From a checkpoint of a small transformer trained on Wikipedia: LayerNorm before each block.
MLP neurons of a small language model. Each row is named by its layer, matrix (down: output weights) and neuron, and shows model dimensions 0-95. Each number is 128 + 32 x the weight over its row's rms, rounded and kept within 0 to 255. Numbers have three digits each.
A block is one neuron, or neurons of one layer that tend to fire together. After each block is what it responds to, as a language model described it from the Wikipedia text at the highest values.

L10.down503:106157127130125198143180143125086168134142153098063130151140104160153125136113120125083097171140071156136198077137085165084086118130145103181075097129091130121208105165107212165179127096133162154104107105100141051104158081165157177141132175142093116139079177078097133131071129118168107109
L10.down509:091120110161119150097187084121159100144161102128105153148156152164129094172124121076148156167170131124123109091129153155113094140157135136118114092070064124113123125103154193160086119123127126138150074153138092052116091117174105168182108122076119152215118105133102153091131118077128134154
Responds to: Word-completing final fragments. Final word pieces that finish a short, common English noun or verb stem split by the tokenizer, often before -s, -ing or -er: thro-w, gr-ound, mil-k, truc-k.

L10.down839:095103158138129127167124160166142163091138176120132179077136107155114137078098148145127158115124049121119102080135104101108105117173141110117135152120074093127141113082135166170099169160055123110100155067140124108151094130113176068101112185128097154147174128153123093161117105110155116080
L10.down919:071119145163155132075109126057178142124128130126100134147105130186178099137144199179142133135124143127181156152103105134135175126123115118132069121058142128113134074168121070139107167105128152120116118103173155180120122175121158145156183098105081158153106179127123137148097125136175108123
Responds to: Country-name completions. Final word-piece that completes a country or state name after a city and comma, such as Jap-an, Fin-land, Swed-en, T-X.

L10.down209:141125104194114147157108145071108153074145150100163141115172134056136147135052111161117112083112064123096132099133093131156127105065104127130097139125130140108137136187095130091093111184082082158162143164139073128120132065151179132161146111157150165148100084125099175132124092063071158121
L10.down904:091150141145112123162114108114140204086191083132101136115172108140127110158132134106090131159152199134119162051086124059112141128189151154120152156117160048138185143130100095165200097161109134149098106149096110128127095157079164139137062154141103169117117113106184131128152091131094152101
Responds to: Mid-word "it" fragments. Word-internal subword pieces, mostly "it" splitting words like self-titled, Institute, Université, traditions; also pieces like f (Gulfstream), im (times).

L4.down280:107187164082132129179152103124158160099158131108156136083094164140121125119116088138095083183172111189103152089075182164109081172128136090120110110171137120098128144105154132118121104078125145080147163150115146204114073137146174145081118072136152193175093102188126137160107131147171203120
L4.down376:135116158146104136169096149174144057104080113160074149133143132113116082129123155179079100083133115111158129099099104116157117164121118095150117117077123111190119192073102103108183103151092136152110107085053166151135155129188140152107152138193140141085122159126159150157120099092170165140
L4.down436:102111102158178146133126131117151152153100120141153158151164091150099171109112177127086136136112132080103132119152108105083140157144096140095112079138097152130097130149088117105162124127124137133155093148126118164118183093131168148127083101149118164137121193112096157125076173061089122131
L4.down474:109184110100159167075120110153123204102136092122071145102152114158123131145131076072083167143158151183108122110144120110139160114155152100126093123095083156158163080181126123188167098137122132148120160189124129166155084184149161193144078116145103110131104191123192103156159126122131089087
L4.down532:147100147141106104129138137087061123131173141126139106148082061132123198135072173075139086097078182063179113158097213079113170198083105130123078154131162105164100117132061159119103083139122119144150154123151120144142135100070180049121139169133115101143120142133145134198136142104125134071
L4.down602:118150168150080127111117078107138185141122145115119112165093141112157141151168125136104152150123082077152163115121093080105103153102152100116112117098085096171147161059155097165119093198120132117160081117113096188146132088107177152105080097115068079131128176128126119131113148063078130142
L4.down615:066132074091134115086159075107167215116123180113093092164137106143110202110126144125098164092088085129086092133075193187115115114100113156095080090147090180172081114132152222135075132171119155110095074124155091153098100129125192157099174090129122175169118144119093132128139146100103094146
L4.down946:113148152113062114151155130137146059112162134167051099110153136163146085095142124146109098124104149167159102078128084139118144124137095159144129153120154091143159133093095193158088115071137129122088127162111146120164129129174126094159194183106123124135129121157131178097111150064150111165
Responds to: Word-final subword pieces. Closing fragments that finish a common word split into pieces, such as t-est, vill-age, clim-ate, secur-ity, plus "of" after "one".

L4.down143:149093112091139126125147125132093114110039098126178152142107165109108192152112124104164131131190147108130088086138091083113126148173148151138135075136178095085160138141185132144217141131109110148101103102145110150133136112148128123135152122082125083103104101128092168108172099153089096141
L4.down185:143134138125123144114117144110162156089087095134113113135088073109177180115112130076164160145108147155134075124174149149162189113127061104102108038126172145097118070066082147099134104178143198124114112103057094125121110133121173135174092081193171059086115135180112187106186121122107132123
L4.down235:107122119142150109157096156089122128136100101110104112145108075159121164131151081185146069057149164091126094128095144132151147111115101093118141143125057078206160128180150126061094134105173141146101190111154133156120139096139062128195136116132148128161139124162145169113128184156044124093
L4.down569:122113149145071192091139146132166076157118152102101129121102161141111161102104103130161167170082138120120112086113114116163108114169184081124072164092108124114151145155172129153111168102118153121140167113130138160134061119119088136156103071172136102183124110166177100127104140117188185074
L4.down591:144200133095096129151082157126184169100070138190115101075176118138129104142153095114124165202090123073142135114134085103137135138159078105196156136152150086107152132145126178127079143045087097082147169119122171176135100216122129070123124135137097151165134138099096154144123150142162141126
L4.down718:162125159168158125176101144137099131117089121174123050105189150137123196125097141192142166154171114171116156128117173117130081156206121160095144160121106088105098108110122151061119165135132079091165104135194157081123115086141112140115099149137099114123087139126123123130173188154103151155
L4.down821:207158164095143151099099091173157100137152103143142116142093162103098097123157156131124228173143119149098101121101070086169153110145141087121124084171121147188197115085159122099093156104129124166128069132161150123187116121194156142132118109109159161102182119121127115123192121177162118089
L4.down863:074162161124146176181106144149113110169121109119108117135108129134145148157175145164143171121174135168126076071087116085100085103083126131127062190128141138070072108138134155116141137160154149141131175106135154135172114137182115141122079160110102112138169144168087145114100104128141150157
Responds to: Mid-word fragments, esp. "ir". Middle word-piece tokens inside split words, most often "ir" as in Insp-ir-ed, Esp-ir-itu, m-ir-ror, also Qu-ak-er, ch-im-eras.

L9.down14:121109118118128108101114101135160150181086151122093093090130119204126059157113111152107182140097074150182175162122110139143145183121151153185096198105126149080142193160097075151147143112132138136122177105070118156103068150185132100132108088129105110124107132123210125069221074159102105120
L9.down222:103112197141128180132081158126135154158147125095116146061125104175139199129107092147118131151165142082176200100118146132190206105145190163159110126161143102119185155143133100149143185056167147154152206068104139126185081127097116128147129074156119074111184136071076157097114104035099126104
L9.down425:071140183087153133136158124140145137113179187097137103128121130170125132124146175121164135089159106139099148126152213085130166165175094089135179146158177136174102120164186131179120123087081147175089103108132067162135131161135074116125111069110072114110167166078135136104155095167161096120
L9.down717:062157155157095120107107085135067189182094110142193181098087117101183112100148181099114132112149104108152159107143156096142146111128135118123133116089102173094145082146107146189104124137132122134174100108159106059148136162090138148145132127202095115157142145164188108175159120075191138191
Responds to: Country and nationality endings. Final word-piece completing a country, region or nationality name, such as Jap-an, Ind-ian, Braz-il, German-y, often in bios or tables.

L10.down461:148076100148101151099112085136166122116166134142137112147120133099158099167126114114184142128126173114094132093156073159109148148163160130141196097168134153103158172118214087084144100085148130088074100153145158108137081063136120175107105192127051157165111123158121131140107147123116167111
L10.down527:130109088140099134108107104165039118125148111125072147150161132113144116114134095137072155130027186162171135094148129075150102083144186185125111122081136171041117142077172147108161118204159154134164126175122160150114140125122055160116104147102055105108124166174079131123134154131162113113
Responds to: Word-final suffix pieces. Final word pieces that complete a word mid-phrase, often adjective or noun suffixes like -ical, -ic, -ant, -ish, and possessive 's or apostrophes.

L9.down255:111102141177134160104135060199132118097088117156135176160123162110142090191160172115149189185108141144099182085088107189135128123138147175113158146105156210092191123115084108120091151134136150163138116120142160138184130116096170085112115130102151107065140100153155114136116129134177149138
L9.down600:128170178151125121134076129113088110175100150184140209133164107144105178073146119124150063134168158160125104166115088167130076157147092117178116117131159156135157127113108172111111146178101107157145166158131128077119148161093112107139096113133154134157056099106091170126163124124148142061
L9.down772:136135168172141149112145165149122145147092154166164113125114153100152085093140181181161096154106172137120122110072050167110174087129165102101160144133131142093127148069119112185166133142091194122080160149137088121167147132089135162129147178113140141143106175131123117156112149140086146128
L9.down938:101133142117134146096151180151113092139169177171104144106134088120084117158122174116065172115151155140139132118110129115163026136132069117081126155156173164138122091097130124128121160121133087126157149080167102141171094157091104157091127076109166085170109106110110243122153112130149109144
Responds to: Mid-word stem pieces before suffixes. Word pieces inside a longer word, just before a suffix such as -ed, -es or -ing, e.g. critic-iz-ed, pract-ic-es, acknowled-g-ed.

L9.down65:168081095054122111072202158086104192131123128075140141165106121086131170082098141136115086152101091129137107138125120155157128130123147151156114126133104121130079052144093107128096178090169122149101173168135127123113162128095069134073125157127083134114107094090134071128130124167066112082
L9.down201:155139125208100065119138142141124134144121105128140119106138102161112123116156156163112136155161151168152109088150092079151089140171179144087136145125140118131114093169072093125091099136138138156097186106172084127146040128154143179144109108081076131134093100126159079079138110189137145173
L9.down247:105165131088146098180149088146136118196107180127161118118139126154072191140113163172112112154112152138116141111143145107138197067108140146049099165119056082144067088091151159099115143081138170171088148120131130153124125090102166107089128120150105131129135205075123140097155129147093066132
L9.down760:095166188140149120130148090112065190131155106155105142085112114091160210140176096075121164090030141129146134102142105100148146079158174127094124125113114219148124072129097147098162081122052150113146123112093122122147094116104086102117090112178121059125136105123171133127156132123113129150
Responds to: Word-final subword pieces. Final word-piece tokens that complete a word split into several pieces, often nouns and names in prose, such as Cent-er, s-ong, Seed-man.

L4.down99:135105135080134140132090122168131089156131123150163109153182139097132145145095094173140095109168121107156179111157136182076103123187127132099134121109155122121143155157150179064166126112155166114088183090111111116120069100129197170087196072087091118086102106091083112113154164111112132106
L4.down124:102159156165091092090191106044134080060109120152093082077077122133128111103084166110114110102163114117169114151132138118109125126132108119148102195156181165087164148165090098129120117128153143127146119144155119105100126116100182144136103137093092142138109082180120136110159171089064196133
L4.down368:127081125156102064144069125106182081100134089163158130140135169127109088112129181126065148162167156156136152182151202110151096186173186105095143063138177090121132111124158146079135145160105128139092168112080160129125152152203141161144126134088121120185118122159094121148148098122103141137
L4.down409:135124138131170147115141099150167181109121119138141164094109127135160152108058167111104057166139118121145141123125163143122119094147112054162151153191115097109107100128087155147082117164090155107156118123138172115083103108094124118134176078138162190251115069118115131146134126148191166058
L4.down452:131123110130101171097146186123161138089113155132099103130100125110146156168140086111102139069101098147122112137146161091131107103109112073086148075117138076096095108137151113125188134163127100143067131128198143144155139121128193087146097080188177199117045169136175132169165118117168127079
L4.down505:152145142134097152112127122118192142171134132156148082089117075142137123067178105132178163154128158157106126091104092136118071108116111124105117130161139133150102080126160169125141206105183148088143087154104096100130115082075127139104152146135079158175099064128135116140143149093094129086
L4.down543:097115166148220134101145128107149169068142119103193107170144151094119148079133146123134103151190139121126122161198100182143150094081129084098096122132103099146157147122131170160144148141115152097093083166102094149092069133073164107157131163149100163099137134125156088184129096075136147125
L4.down675:098073167103104088104126140172099116143154098098156126084128140108146132146176094082121190031131117133132103184161166109105113181149050152170096161133116121137127128103169187100179133073119111099111108119129127138113106129141103122111073098125092165125153191109125187079111159127076141179
Responds to: Mid-word fragment continuations. Word pieces that continue a word split after its first letter or stem, especially after a lone "r" (r-ight, r-ed, r-un) and the past-tense "ed" (call-ed, depart-ed, miss-ed).

L4.down60:150170107127107107136170088140102108140140157096176126159153162125171149129130146146108093067126091117153139103106110099114174060145123099085117149159154136152090150149156132149112115084155122165154120190083101138135118060089180141103134127181049111191168020179147131135119096146148137109
L4.down295:086183125117140129091107139112180161148155090164134152101141166094084113146179124104079140088137114091114116120061108128154094114129148112162129128086233151183136115179161110093112103150141156086210147185057088133179095156183111153147127115150114080119171115128093103166095112142140133113
L4.down443:118149167122144170105113071086164126207090155165113101087110123148162117089094156111101175105091155111132157091168105100142151164093115105116114064105125177169081098080171111148161170112111133133119154147139170070184087136168164181082134163091052118146130165093105115125110101111130166118
L4.down466:092176163141150124111123222145138178140118136179158104145078112166107106140129133159092140111075131103140185141113154132144104082134114087077116102137163174137144100171111141162123117161198138131189173128102122048151161160105183098087121140107095149110112168137124175136105122167113116159
L4.down665:136103118076134137088141081104133150109137125194108122163086117138103108137159158199123144090132137084152122083103143163065096124097098159174144126075110115091166091099198082102123169168138118138168102147077119146172149144048175093117113114079111144122143150153146080112114160150118146154
L4.down696:121156153119150107131019117087082146123104108165200101069147193164143109108134127141084158101138120082123149117086144129086169120072161104150132095143137136132145147166124070151108098169137148139199125150141060100141089108179159144121153183083110081095075125121131116088095128149124130162
L4.down785:090140172101154163106130101114146182117098058171126120105127139143174123137150156129094132055137125087156134112076138159123092107120152089090090100122122134130134131152127112152107109160137161147192162134107099128162074075205222196135146179113053069104125112166091127118084076178081168148
L4.down896:087127147152084145135104125112145076084152149101100165132094165100168146167083112215166123056109127188079144112133129098117087126119151101114154137097096090180157201090150128101139112179142171119131131144169128164132136080167142113110168126153141119174109142178134124152073125125104125111
Responds to: Country and nationality names. Final subword token completing a country, state, or nationality name or adjective, such as Ch-ina, Belg-ian, Fren-ch, United States, U.S.

L4.down129:210140062031104161141203151130133126110108105132094171120100149165171149142166053119098173126132128145117154100119136130126138117128025136108115086084104172112142120186191100160175133099175130109142171139083171164093167141094051106095150118117118166120138120161144174124155147074108120088
L4.down157:119205132130104171139099124145131126151090159051121128118121112138099043131103221116104099099110125107103104097145161205154115158094115131117130085105142119128142057146170177144138183128068133134117139100191107120138131117134124142109130158146130073071129149060108077110088159150162061091
L4.down169:128152117117140135083146172124143159129076059113142151159164100131139139132106057148159080158123110120201156074074142171142129164077089144146085123105151083128159147188177108062176130134149148125071115097170155137111115152110184158143175160136097153078134084099140108092117113141177170177
L4.down205:159127115134120137141097122104139133125231188084190142186080176086163112143115154141157096144158131108115088103128134148119162148122111107153116138192133105145098128114159131128122082089101087136186189129080106136060168136054134162144126143136159111117141125140141132074072083121109154150
L4.down218:156166159173126115159090101082135166147126122048208103124096103147128125149128138117146175161105138142129107118151159115159139127102131097175130078112125093175144127100139099117118125120152169160081086141102088092115095123126138052173103121176172115085172108096173064197177101117144098128
L4.down283:088210080129077103139130223112132092093126122076125106143189169086166152118115144121084111116137153145109080161139152099168123123166154156116085100108122155160163123103211128131114062086097057162118166124113116169099162227159142124152125098101135070071098194163121138115119112140077113167
L4.down652:097099140164131132143173137154087116111122154150140193089136161097151109138126162111102150130158146112149109084131135158132138160131111164134219127134122099201131152124180169137092162078132100126133096189103102194090149182072079159064090123127079145145154164097149072103128151102134127141
L4.down801:100172143115111152129095159064158116152102090142132058076158172139087193176131156101088096154156141088146126109175173168116134129131102111091180083116118120182177151091138161104091080130123160127160128098139174191101115128159174166100052131148068142131110120111135104169128122125169113140
Responds to: Word-final completing subwords. Final pieces that complete a word split into subwords, mostly directions and adjectives, e.g. souther|n, independ|ent, eas|tern, anci|ent.

L4.down307:176104151124127100070102057185139115160113180137179126130100123140132028117069180136138135130091102203138129100105076140153106160073124165169108126132181127101135127162155123174144127120079162136199125153114190134093081207138173098104169137111141127124129100161109112084121190051124174130
L4.down435:143118114148130138137128094096136095049131126134153096125136166069116135137036103110109209092112144118100120142119160138120107119125089132043148100125100119115148073080131159072023131123159155137151142139144065172144182118163096120140105173112144127098171093134133155127114162143213108091
L4.down601:193126122146085155122113127173140060144145170129131141157085080135091089070143123134106127109151123145146058125138105116097068099106100084207115073148075148099133123166166142114136128157116126151127136106074150194070129153149103153178159130137143188128162099106163151110091160063188151107
L4.down650:086116089085115089115142103147133142158152132127187077099176189153129125086051171189149139095139086182149186119111155144110073122100116156129129136106109156156119125074170136078066138122114135126139062117158150098138103143096151065084165126121194136180129148190153123138094165171134115133
L4.down943:142137138143126108158127061185108101137126183125166107151107141103158109130107193125154159117137147132100123068125104183111088110158094124106118119172067111096150153146091134111122146170159124161158148123161061129039133125144193100111124100140135117082078126131080131120116149163133076124
L4.down945:115096100088126125108118151150122075159132111129145124116188197072147145113123142102119157163094107143112179138072079197120112067144146139155109151162130131141141062127134155128114172122104115134169148120143139122151091112171137141120188137166071111118111130101113062055128150160109063192
L4.down958:090173130087114088119068124154115085121090172115149046172122155135201125130145148150128108184089142121143120087119180142138088215143156133115109150131142137108134131098100152092124136059123135131135130092137100142164140159125133066125142140191138133096138102185188170162119116145149137123
L4.down1002:116150137153086105119140081154173166144168169124203142200148101063176134187093173082127101124117118124108123073082077156157166125146138093132137146118197091148129115111114140151154184107082124151140180159158119181129100157094149133111121165088143145098202125111134117069115170150174147171
Responds to: Ordinal word endings. Final pieces of ordinal and superlative words in rankings or sequences, such as thir|d, 23r|d, four|th, first, m|ost, plus stray word endings like termin|us.

L10.down689:103075121132089152163114140132104083129110105191092152173093166067119120110179150142177158122132163146119119141114100139100159152118077091128189074113113115162159099130178104116069089107082146170152153201115137104147113100099134149111127146103078139099098129095159128103076100167133087109
L10.down704:131139123143080187163168120178142103116091138139163143152139123132173060148157141112108166134078092116086165150118162108120120155126182154128095189087164131141138181128106099110085106106116136143111097108099059120085103136180096117167121162086102159147113133131140105109097074164133113128
Responds to: Sentence-opening temporal connectives. Words that open an adverbial clause or phrase setting up a main clause, mostly after (e.g., shortly after, a day after), also because, although, for the first time, and clause-ending commas.

L10.down404:124116089162155120164101120101173125163113142135137193138087136123102150164114156138097150132117163148099088127122107133150170134115146080158165130115095167133109119069109090187163082089136120124189097125161172136107106145156157179126151085119138094071108150175142138131155116075176159123
L10.down647:163147101173135162111165157117171170081069114098156157172135139176140077127090167124084096124092153115123074123141159126100137161111136088123103066083103079115110109120122136099155128098163112127130104167141131105097048139137137126116140176177124136107156149150080149124124138177104165142
Responds to: Adjective-ending word pieces. Final suffix pieces that complete an adjective in a multi-token word just before its noun, like act-ual, continu-ous, predat-ory; occasionally "of".

L10.down388:164095125106152135044126125125183133094151117119126139108162176105114205119118067179075104095171152189167135179152125092153145157118187139118148103139141167115076142144155149072105095148076162164139123144209165130151144144128103174098175143093142066129117094101210045135103071166107157185
L10.down653:142087095149136148061164120149144144115160108177113091114156124190074156114047101181070123134137094140129113181115104136087115124097164189114110145092056135185152157153125132141147155117154148189192109113138085155125172095145093145147133117112130062144133098193123091136094151173115168123
Responds to: Word-initial J fragment. A lone "j"/"J" piece that starts a longer word, as in journalists, jurisdiction, Japan; sometimes other word-opening pieces like col(onisation), cl(ose).

L4.down354:135173144125127180148088163172128144189100140142142098068203087155126152159136139092096167168083104221194110116125121144125136112168082143182132115063125123150132134104086098113183122093126143113138182172133162124169125171141093081107149100101116176079096158138141170112189136113107116070
L4.down456:117186118180089159117154088158150191096121187125134181138143138113071137121088117096125130112100139147110132095172118142096134107160124094180109153114165160214144130143122139160133159072071171136172132129078078112064141117175147137074067114142083133174117110074115128170149114059200141152
L4.down463:089161118144099172115145125157155125100158143117170121142151066133143168185125154154165089042098065142162138144075117174062153077131123145139073096127131139110111113148130147124110165107108097126106142129124127143155081205159161112126150127109217116195123113057102175129121141125154073135
L4.down585:140138117154112152102089106156141173076081123128125144144094153115083220129126132134135140110127118080157126139120095126149119112108085135137102156087087058099077043094126127107113073132135129102165169130128109148120150149105134177152082109155083128113095154108175172134080133095140156147
L4.down592:149107106129114130139115102082086171102129123122125066124131083093159132095168124086091157159159090131156051119133108144151111119117099137139125142142215103154175154101125145124110201127100095107091120100145114165108165124143157143106125144134158152157075125149106145139196119107139099097
L4.down631:118117143188148118142189155174146113146137109119149176111130193103082103087120109099158215125099123136161066149146099118134140154113096102102115121138201099153049096104167124116100123142146154086054181190084124126094157149152162121101123118137135139178149162136086102121150101116121166111
L4.down693:166161136151118091060141087157159126135126140154115109171082172154082180120157093127094131140148140121182105032136103123132122156080101113135143109119151130146103148122066116131096137137108123104109097086122163186166126192148192126076129045101107096144167145181064146163109151084107145089
L4.down831:098132209114079116115143117139193117170128173152121104125120143099084127182135150032097053175110171071123105148180116174175148129152054126085165111103132138156130107193153182082139134133124127102108060175164164111119092163168133103063144086111112133098110167095082096144098130117166141092
Responds to: Word-final suffix completion. Suffix tokens completing a word split into pieces, mostly -ing (riding, swimming, building), also -ion, -ated, -ly, -ess.

L9.down100:087132172127101129148107125105148088160101140157152130132039160081113123133104176173133148132122170093138088182097159165140178134093143116075100089117144130094067149149091016155120131092112168092164160126172099087181103157064159123087124125135166092135156102106127158139097197175136198104
L9.down498:118151171174091134149116118136137096092107138195135145157137127125059129161145159127110111187110107116170158125127124162121125117075200150129108161066094092131091126137108116097161124141102089197072183134114073141136170112114137133134098128071126143095137128173131134123139134133110132102
L9.down804:106108131170162128080123097041161138158141108141094134136142135114141103137110186129168141077112155096087127143132120119162173094139079148152148099116128150211129117156122113108132102043164135158157104116121082099122106116135121080114195125121084125098148114198180123099117130146147191125
L9.down911:130071138111158097175158142108157149096184124157158164125163100137078137134111199183154150166084141128126193122139146140129098084091159132187117077124087127145148119055138156113117083103085064127127128091110177122166162143148155216129186154110127047126129101111073147146108120155182120107
Responds to: Main verb endings. Inflectional endings or auxiliaries that complete a clause's main verb right after its subject, such as supervis-ed, had (married), compil-ed, confess-es.

L9.down581:169120129119127183105139159180149151103096166102103139101101146089191113104106115166097131129131077103146106064112150144094190116106153136185165159165136131147176135070147210153120126125151124107073171100150097128152081113116139130112115140134057139126140097134125143159149115091115127137
L9.down854:069136123110127125123132155114130092166097115087088186138146160204145135139098108124081148103128156161139106107113128114077177131160127174074107137089077117113140160158140134153150108129119133091119112146079044150160150110114141203196100071081153149122127043136120105129077129115133139147
L9.down888:181137126114064149184171157143114157123155115119157119166157175172120114127088102086078158122146089170152158108124131137099131132170145148153117121132078127144144136119172160120158163111072132080103146116137136151184119168123126142130103133135152156211143090136108122175112100105137154128
L9.down975:115070113131112192141148128147103137152062129103125122160145100155183110100180138091137169164134143135123153109170082090090128170160141113142116115178133128137126151121096157161100124099155107131088113137127149171161123143140116141116157113153099168114082115197162193169155114096121091085
Responds to: Noun-completing suffix pieces. Final word pieces that complete a noun split across tokens, often before "of", commas or periods, such as inter-est-s, protect-ion, develop-ment, bod-y.

L4.down92:178137103122111168167150110156114175142096116103156114130131136142113042080141177125097155103103073120156158118105120158123151125096181111120163118195153167128146107136076167156110127132113136157142130118129112118141135088146103147070153185116128081128135153119057121146075150144156134168
L4.down152:172109157131137116120126124139113101144165134152131134090169136134119114141066116138161150135167177138170220091107080100176168136081164134113130211109138130186099103157154109149168119160110165187188101151072112115163123137123118176144130120077111105102137143100224132083088135149128082177
L4.down241:140138104143108104103103134119124146090171126155185201168145192119194180106088123115083135128135143123132136155143096126075101146156098165134109101101125131152138138102161088130105066098095189186163170120155141117123090124131128034095117102123049139101130097183093117152066161093121076115
L4.down298:123172140130078115159191113083065112117044179128143127149097164149097108121061111171126133147117080133186122085098114162070138098132128174127163155160122138159127138149116083185149135111158177146143118148121063121140160131133142167104136131146113147110112190135114078157052147088141067123
L4.down420:153161123134149095147134200166091178096161088080119135185109110099182127090129179109143155158165131098184135091117149128166144146116111164080151104190115137094104097165141206181163112081167151157113119130053091114133139116130162063122144184131075137143086049128143172113156121133205118117
L4.down691:149076135147107199100147087107108093095188105133179104105137177115132107115199121117165127105152097147114165150097061094089149113161110090105095090143138105149194091078170063099136130125130120086165154123149141161168110146121150183157123132164145140190138079130105139126086148090128123151
L4.down823:095152142104108167131137111098112115147131112150150075127175193136175115128101129184198151158117182115188154173159127179133122128109122104116090117139088140178153108058118080104177028086138107169195157140147162152166154167145111165094066090152140132121193159135072115100052187121058142119
L4.down989:119144141145142146083133109094174112091058099109108153104184113174090161126148120126162116108121115119172148129103122140089123125156114114135123088094027099141152099153102179110209088156108178163191128112154101137160160086162137155144166108177110126116144139109142112164122082177143131150
Responds to: Mid-word j and c pieces. Short subword fragments inside words, mostly j or aj (Maharaja, Sanjay, Ljubljana, Skopje) and c (Hitchcock, butcher, launched).

L9.down180:095105090143091142131110117136119087117129113129110084123164097087190102132138115113173128116139190149124132122119123075127204164182155122162150130066142111126111156087114156071143159106077137152154119124129120166137106085140152118146113087142166108087091120158160133129121177083183112166
L9.down259:126141089096073155054173134126167124150150117141118146083077136156154124119181135124154128183083152136115133116152141131113113104171133140129109107096142121148119176064217120136111121084144132147057134106183213086071120094196167133113125105143115094117186136125091159141183154174174179126
L9.down422:164060111114119101105136153143176167159126126137151098067143130094196103161105105153134130114076106107113115123121081113117145117179110135154121126047117175109109153099186148125163165070163070170144093121172097135072077132146124138159133165107150177145166129087154096130121154136123083123
L9.down846:150113140199126181124149095122097134141159117120122141208073149148183133143141161127120148123101093172087139086121125090092160083210123110142111120113132194131147131164133120177128115155154147102128161164089124145151063147172107183184109127172009119147113091167118064087163153053077100118
Responds to: Completed split modifiers. Final word pieces that complete a split adjective or ordinal, often after "the", such as follow-ing, e-arly, sec-ond, f-inal, act-ual, and "c-areer" headings.

L4.down16:064109098087079124080182101162076133107116060122135095175115112089120158179151107141137125143140149179177128103151089122099145154061126158097188109054131123130123117153147092131204160089130142134151138144067081206112123153133095156161195147140159182085173140091119116124158144117087148111
L4.down353:135157147111074157109087168095133056121111139090154140100129107123158115119091140078102108167160110112171087105125095122160140126091092103112141132101152093109109140112130146220089080111112182183110218131104155074152162145149083108147141148203180124112163121126091151168119096117164139092
L4.down364:156133115113171162103104114149167120129136073091151112113054144138104139123147077129099146091127155141134147138215190128142098195137134080158133116155120104132090071173108112074190076114107128137186117152128161152095108161127123154122092070067072173165131163136176126108119184131080119131
L4.down382:116172142118091122100096138191173112163161124169122138141156139081182161059081150110121108061110124182129112089103117114168147156149123152075121180136128102130114141151149174096131143161108120120072158119123168106135156212147089140126098194135116100095102117163135129164099040144148111128
L4.down539:155195174127119175151119089155114095107088128126102136134123146157171163135171116157145162154126138172109106060126052116140112094107114108084123155105128119063095098091136156084169104151120160136164132081103152082135129079137150141039122174087065176140105112160173115126090178200151142161
L4.down544:104142124088120129154153085129092076160070099141069109117125181118174106123109104069114112080128126094134152178152111117124152160145141119156113100147091109074193169095191114116151138106176116098155143158140150173109128115098141154152117101019120117109068127103119106108145171114161169165
L4.down807:130126106174141029114164102187064104133072104142142128142156084160129085104115167129158082102084121138130136074155133134102152152145156158165166131121133077123127182135144101148170152138173096135114075135136151083179117124081121109099110113191094168117114115125147150189054116076164095128
L4.down985:154154192066146130110121134085085146129125101069096162099063152129067091099101134077132201124117149120140120134093163161113184150087154174133162157094111179088190157131154126138175101159114116109170128097134123116111133131117105091121084132083079114088117086149150083164133127107077141147
Responds to: Mid-word consonant fragments. Short word pieces, mostly t, f, it, n or et, inside words broken into tiny chunks, such as o-f in best-of, Sg-t, ft, A-f-rica, che-et-ah.